config = dict(
    intermediate_size=2048,
    hidden_act='gelu',
    init='normal',
    init_std_up=0.0207,
    init_std_down=0.00299,
    optimizer='muon_variant',
    learning_rate=0.00284,
    beta1=0.95,
    lr_head=0.00522,
    warmup_steps=200,
    doc_mask=True,
    z_loss=0.0001,
    train_tokens=426100000,
)
MLP neurons of a small language model. Each row is named by its layer, matrix (up: input weights) and neuron, and shows model dimensions 96-223. Each number is 128 + 32 x the weight over its row's rms, rounded and kept within 0 to 255.
Before each neuron's rows, "fires on" lists the tokens most often at its 100 highest values on Wikipedia text that the model never trained on.

fires on: "as", ".", "ay", "ict", "ust", " of"
L14.up265 [123 157 114 157 159  48  97  64 108 146 143  88 141 104 138 149 178 149 128 143 177 141 140 100  81 110 157  78 175 138 201 113 100 168  94 104 147 146 133 181 139  93 198 133 189 161  74  88 101 108 177 142 122  63 163 109 119  99 123 123 155  96  70 149 138 128 135 110 119 165 110 100 161 150 119 136 131 140 105 114 127 151 106 143  84  91 144 127 147  70  88 187 168  19 132 120 178 150 138 177 147 131 144 174 181 148 154 141  80 177 127 140 205 153 111  82 125  80 127 115 136 164  55 130 162 101  75 146]

fires on: ".", " company", "ase", " at", " of"
L3.up677 [140 122 128 121 154  97 138  62 134 128  98 137  92 121 169 132 133 173  86 169 118 134 111 112 135 149 130  71 190 106 142 170  59 145 112 130 175 161  80 114 117 100 119 125 140 141 102  95 119  79 144 159 180 122 121  92 146  65 159  63 110  98  79  97 174 153 133 102 117 161 126 129 168 203 110 152 180 128 109 148 158  75  77 110  80 189 130 169 121 128 121 130 207 157 169 172 132  89 135 171 120 138 170 161 123 123 150 154 127 143 169 117 138 129 154 156 159 187 132 133 174 135  73  97 165  60 167 131]

fires on: " se", " g", " e", " G"
L3.up1549 [117 166  96 175 197  70 204 155 133 151 157 122 152 130 155 182 142 141 102 126 117 143 144 142 170 103 100 141 197 125 140  93 101 180 109 186 160 102 110 151 136 113 163 145 106 154 128  76 199 115  44 127 175 186 104  75 120  51 148 168  90 136 106 146  82 135 122 149 116  90 148 125 154 117 104 136 136 145  70  95 137 107 150 142 142  69 130 143 123 121  77 104  90 124 142 107 158  87 173 151 139 159  84 127  92  97 153 138 186 114 148  66 100 122 145 129 156 172 167 110 112 196 122  52 121 179  72 115]

fires on: " of", ".", " with", "ir", " under", " by"
L3.up334 [152 191 112 107  50  78 125  96 122 102 159 117 105 120  60 144 193 141 138 141 163 147 116 133 157 132 154 102 118 120 154  94  94 149 146  97 157 161 174 137  59 111  93 146 104 130 126 104 119 145 169 141 122  90 164  82 132  70 170 105  95 103 102 143 186 167 105  87 131  59 153 150 145 110  96 128 143 111 181 108 171 106 122 164  65 179  76 174  91  83 123 122 144 159 114 165 178 121 117 190 133  96 147 162 121 158 117 109 117 157 126  93 145 111 129 163 136  76 119 199 185 144 112 155 155 136  79 133]

fires on: " e", "S", "se", " pre", "-", " se"
L14.up1556 [168 177  76 173  76 143 114 144 134 149 137 129 103 112 151 150 137  77 139  82 104 169 191 138 124 162 103 116 116 126 179 122 173 158 110 152 145  43  99 103 100 170 112 181 134 103 110 160 123 135  36 153 184 158 157 118 120  97 139 121 150 142 126  86 167 110 116 127 149 132 134 104 134  91 104 132 139 101  59 134 160  84  79 193 145 105 161 133  95 144 135  90 123 115 129 135 129  81 141 142 137  95 105  91  14  95 158  96 117 159 153 143  74 107 152 114 151 133 148 144 117 177 190 125  91 174 118 104]

fires on: " ==", " found", " add", "\n", "ped", " of"
L3.up1944 [114 155 121  68 131 117  87  95 133 134 176 174 157 123 110 128 192 110 130 100 162 177 129 143 138 147  99 192 131 133 155 116 101 160 117  83 171  96 153 171 131 136 140 122 153 163  51  88 136 105 184 124 141 124  70 133 143 154 131 143  90 148  90  79 127 131 121 136 129 160  70 138 113 116 107  97 115 138 125 105 145 119 115 143  53 158 110 154 130 143 159  85  93 163 182 168 152 162 145 134 123 105 103 123  96  87 147 144 117 109 107  91 146 149 161  94 100 126 146 128 143  96 117 130 102 116 129 209]

fires on: "ne", "ance", " acc", " later", ";", "burg"
L3.up892 [164 137  77 158 131 125 140 141 165 102 107 137 116 152  86  96  99  81 111 113 108 191  85  74 101 205 103 157 148 115  82 108 146 102  81 174 100 109  86 119 155 115 121  76 141 202  94  69 169 159  93 168 138 128 118 149 135 169 139 166  77 119 188 124 127 109  91  69 132 145 107  85 119 128  83 125 149 129 140  93 145 124 159 110  91 118 173  62 107 115 124 125  53 102 114 151 116  96 146 116 155 158 114  81  75 103 102  73 142 108 137 103 132 122  83 168 143 166 141 118 100 126 128 126 137 157 129 103]

fires on: "\"", "'", "ed", "bum"
L14.up1626 [109  82 149  81 112 137 110 135 167 104 112 133 115 138 124 121  85 167  89 175 134  79  96  81 147 154 142 166 145 106  43 104 180  82  80  88 134 105  77 139 109 135 131  76 118 147 165 118 125 193 108 141 116 153 186 164 131 115 112 141 104 115 124  90 137 150 107  66 117 114 102 132 144 100  98 101 156 125  99 195 104 193 109 182 131 113 144 114 170 187 214 147 147 133 101 172 137 104  88 158 101 131 138 135 168  90 124 149 163 103 101  73 167 142 194 122 135 165 143  76 138 128 147 162 162 200 140 168]

fires on: ":", "it", "ent", " of", " rele", "."
L14.up1264 [118  57 116  91 150 130 124 129 125 147 100 144 130 141 142 114 145  79 119 113 131 135 123 121 132 131 101 114 142 112 190  79 126  36 121 106 100 113 141  61 144  74 116 152 115  84 126 109  97 165 115 146 116 130 158 139 132 136 132 116 134  85 141 104 179 144 117 149 188 168  48 125 134 124 167 105 100  69 115 113 121 141 154 141 130  45 157 191 139 125 119  71 154  98  41 165 168 149 139 211 122 103 128  70 142 133  68 154 116 142 101 141 141  97 144 174 163 144 130  96 126 158 156 136 174 126  98 134]

fires on: "r", "em", "a", "et", "at", "ign"
L14.up1977 [137 182 141  99 134 160 150  82 148 144 109 150 160 115 130  70 105 139  89 105 182 135 113  87  98 128 174 183  87 113 190  90 128 135 115 141  85 163 125 100  73 152 134  86 144 157  60  89 183 112  97 172 117 120 115 132 139 129  97 104 114 165 135 133 136  50 163 110 186 173 148  95 124 127 113 150  73 107 118  82 137  85 152 112 159 139 115 130  78 178 117  86 158 112 102 162 180 127  89 149 115 139 120 138  53 141  96 104 113 127 143  93 107 183 158 125  89 123 147 136  85 143  44 186 160 124 156 128]

fires on: "land", "and", " London", " sp", " int"
L3.up1986 [154 137 100 114 140 138 123 150 134 159 122 158  65  87 128  93 177  93 100 150 145 151 175  94 141 104  97 131 151  79 148  79 184 124 119 120 157  92 148 104 142 179 166 166  62 135 160 148 139 123 139 161 133 164 109 122  90 128 128 135 125 163 144 127 130 137 130 148 145 140 133 121 126 165  82 156 181 173 124 121  73 184  93 110 162 156 159  77  89 125 130 196 130 133 161 127  87 103  94  81 183 166  92 143 104  91 120 115  58 127 100  89 155 104  89 115 213 145 126 124 141 116 141 178 184 103 111 213]

fires on: " life", " age", "ace", " same", "aces", " years"
L3.up1712 [209 148 168 122 132 137 173 119 113 153 138  68  78 113 113  87 110 133 105 155 133 169 131 143 139 119 138 159 168 136 148 184 131 142 136  93 122  85 124 211 124  81 118 157 181 146  95 119 195 126 160 135 102 126  85 106 122 179 144 148 206 121 130  95 106 117 127 135 137 100 114 126  75 101 109  74 105 146 116 196  91 102  96 106 102 128  60 135  48 104 173 126 154 171 119 147 130 144 136 144 148 100  77 142  67 119 122 149  75 148 104 145 179 168 161 122 167  93 115 127 126 112 148 190 110 133 131 147]

fires on: " state", " State", "ruct", "ign", "overn"
L3.up1656 [ 98 131 156  98 121 133 128  92 163  90 161 126 184 148 128 140 126 197 203  62 149 103  87 145 139 103 139 120 170 148 120 112 170 230 153 104 141 108 108 164 173 117 180  88 139 132  66 114 107 127 106 186 132 133 136 103 136 179 140  82  65 166 107 115 109 132 106 163 125 157 126 164 137 143 111 102 113 116 163  97 126 121 112 129 101 128 106  80 136 109 127 156 174 172 186 133 189 129 150 134 110 144 136 159 106  86 121 155 126  88 148 120  84 101 179 139 111  98  99  88 119 100 118 166 151 146 153 173]

fires on: " that", " which", "at"
L14.up1893 [130 111 132 142 160 144 121 122 165  70 157 165 143  97 151 140 187  71 137  97 140 119 103 157 162 170 105 130 131  34 171 107 124 137  98 102 158 143  99 100 142 178 131  94 138 167  81 118 130 132 101 141 106 149 122 162 136 141  77 136 156 164 122 141 151 139 140 135 168 112 105  97 106 102 156 176 148 150 150  85 154 150 136 147 198 144 116 134 116 174 133 138 103 174 121 208 122 140  97 167 107 119 167 108  64  65  82 121 157 180 143 143 125 132 123 121 143 122 107 126 111 144  92 166 104  97 127  95]

fires on: "are", "ebs", "ests", "ours", "ble", " place"
L3.up423 [146 138 156 164 136 131 122 145 147 135 127 158  58 130 136  98 171 147 145 121 140 106 129 127 117 158 121  62 144 130 155 117 132 148 178 154  74 134 146 108 149  88 114 154 166 146 143  92  93  90  80  94 130 126 110  67 175 115  98 134 170  88  90 118 106 118 172 101 148 158 143 153 162 143  68 103  97 140 157 110  93  83  79 255 138  92  76  74 160 131  56 124 116 132 136 129 132 129 114 126 134  95 103 137 153 138 130 126 101 143 157  67 146 148 103 149 113 138 100 140 154 149 132 115 148 166 178  97]

fires on: " of", "'", "o"
L14.up640 [103 105 139  87 145 110 133 126 191 107 158 175 134 124  71  52 156  95 145 147 172 151 135  58 168 144 167 119  94  99 151 102 130  99 144 102 127 115 149 146 152 143 118 153 135 108 127 103 140 174 106 109 180 142 140 166  89 118 137 224 100 170 105  82 132 113 127  90 142 178 109 109 137  98 116 112 138 129 188  91 111 148 148 100  79  99  97 128 122 172 193  99 113 166  63 194 110 112 108 134 105  79  97  95 121 103 122 147  70 128 106 116 124 138 164 114 124 137 120 119 157 179 125 194 125  96 106 151]

fires on: " from", "aces", "ript", " Gre", " of", " prov"
L3.up1530 [139  81 173  74 108 118 155  94 139  73 158  87 103 155 130  65 152 153 115 123 143  87 139 134 118 125 115 112 181 121 157  97 126 111 113  94 114 103  43 100 161 113 128 123  81 125 142  54 194 169 103  81 185 150 163  81  49 169 158 197 111 128 109  79 141 160 163 112 130 131 103 109 138 151 148 108  96 135 121 186 130  83 119 132  98 122 108 182 121 127  82  67  83 128 165 130 144  90 128 138 163  76 128 128  75  88 120 150 123 124 134 156  82 161 141 128 134 118 145 145 155 202 132 131  85 153 104 133]

fires on: "at", "oman", " stat", " qu", " Sl"
L14.up676 [107 118 172 146 115 174  54 129 131  94 123 139 127  87 145 107 158 121 153 110 136  68 135 134 128 121  78 153 117  94 180 139 101 108 152 158 118 108 134 108 169 194 144  32 115 137 153 123  86 128 150 124 139  64 118 162 145 109  69 165 141 113  71 114 156 122 133 209 187 169 111 116 163 113 105 111 179  98 160  77 166 143  79 177 133 137  67 181  97 170  94 165 110 107 142 125 114  78  74 149 171  93 113 157 110  94 139 153  75 131 126 147 151 141 114 120 195 135 136 137  61  84  87 125 135 158 147  79]

fires on: "===", " ===", "==", "g"
L14.up325 [157  88 108 102 105  98 121  56 136 166 100 163 134 155 135 146  63  75 107 114 112 135 102 117 173 171  90 119 101 116 114 163 129 145 115 141  60 131  92 168 155 156  98 168 138 127 106 140 137 159 141 108 117 136 119  99 166 143 119 181 148  97 166 126 119  71 119 122 157 163 140 224 109 133 192 113 156 115 112 102 178 104 124 202 157  97 100 136 173 161 127 141  98 227 150 127 134 125 102 129 102  97 134 147  74 117  87  70 126 109  83 128 126 142 175  98  92 101 148 183 145 177 102 123 129 129 124 162]

fires on: "duction", "duct", "du", "ject", "duc"
L3.up1942 [135 163 125  76 167 112 159 124 149 151 129 104 123 145 117 128 113  91 124 144  45 130 130  37 123 158  96  83 138 148 118 108 116 125 121 182 155 165 145 162 143 132 139 173 148 153 173  86 133 134 151 119 158 135  87 114  95 119 115 143 106 107 101  56 131 138  84 157 137 120 190 160  84 192  93 167 178  98 134 129 142 167 128 109 139 172 144  79  89 160 117 109 123  65 107 153 126 172  97 188 150 202 123 128 168 106 134 151 123  90 156 109 115 111 127 102 125  85 114 150 135  98 158  90 107 113  61 129]

fires on: "ved", " \"", "ered", "ored", " —;"
L3.up1010 [149 156 117 148 114 122 123  97 150  82  97  97 104 151  83  68 168 153  56 113 139 122 161 117 143 141 212 174  91 106  91 112 185 163 150 146 197 101 125  97  79 152 158 167 133 136  89  97  96 154 152 189 118  71  66 142 140  87 138 107 148  66  98 129 158 150  97  68 148 119  90 101 164 108 104 164  93 163 154 122 101 104 132 137 193  97 123  90 166 149 182 120  83 132 136 124 151 149 114 130 114 157 136 142 137 156 146  74  72 105 154 116 181 159 131 146 185 103 179 159  79 143 145  48 147 104  87 153]

fires on: " most", "est", " of", "ome", " main"
L14.up109 [140  98  99  55  69  84 124 130 140 105 151 178  87 136  77 119 109 151 112 150 128 108 162  96 179 137 152 160  68 114 189 111  66 134 153 131 154 167  79  69 103 101 151 135 163  98 122 127  82  94 140 169 197 166 120 148 119  94 145 158 107 154 120 119 142 139 103 147  76 186 108 132 133  90 165 130 125 141 117 147 128  84 117 161 142 142 118 102  84  68 180 124 160 140 146 132 105 109 108 171 105 101 162  77  93 191 115 108 104 156 103 106 109 127 117 146 154 116  93  55 173 193 113 138 154 100 144 181]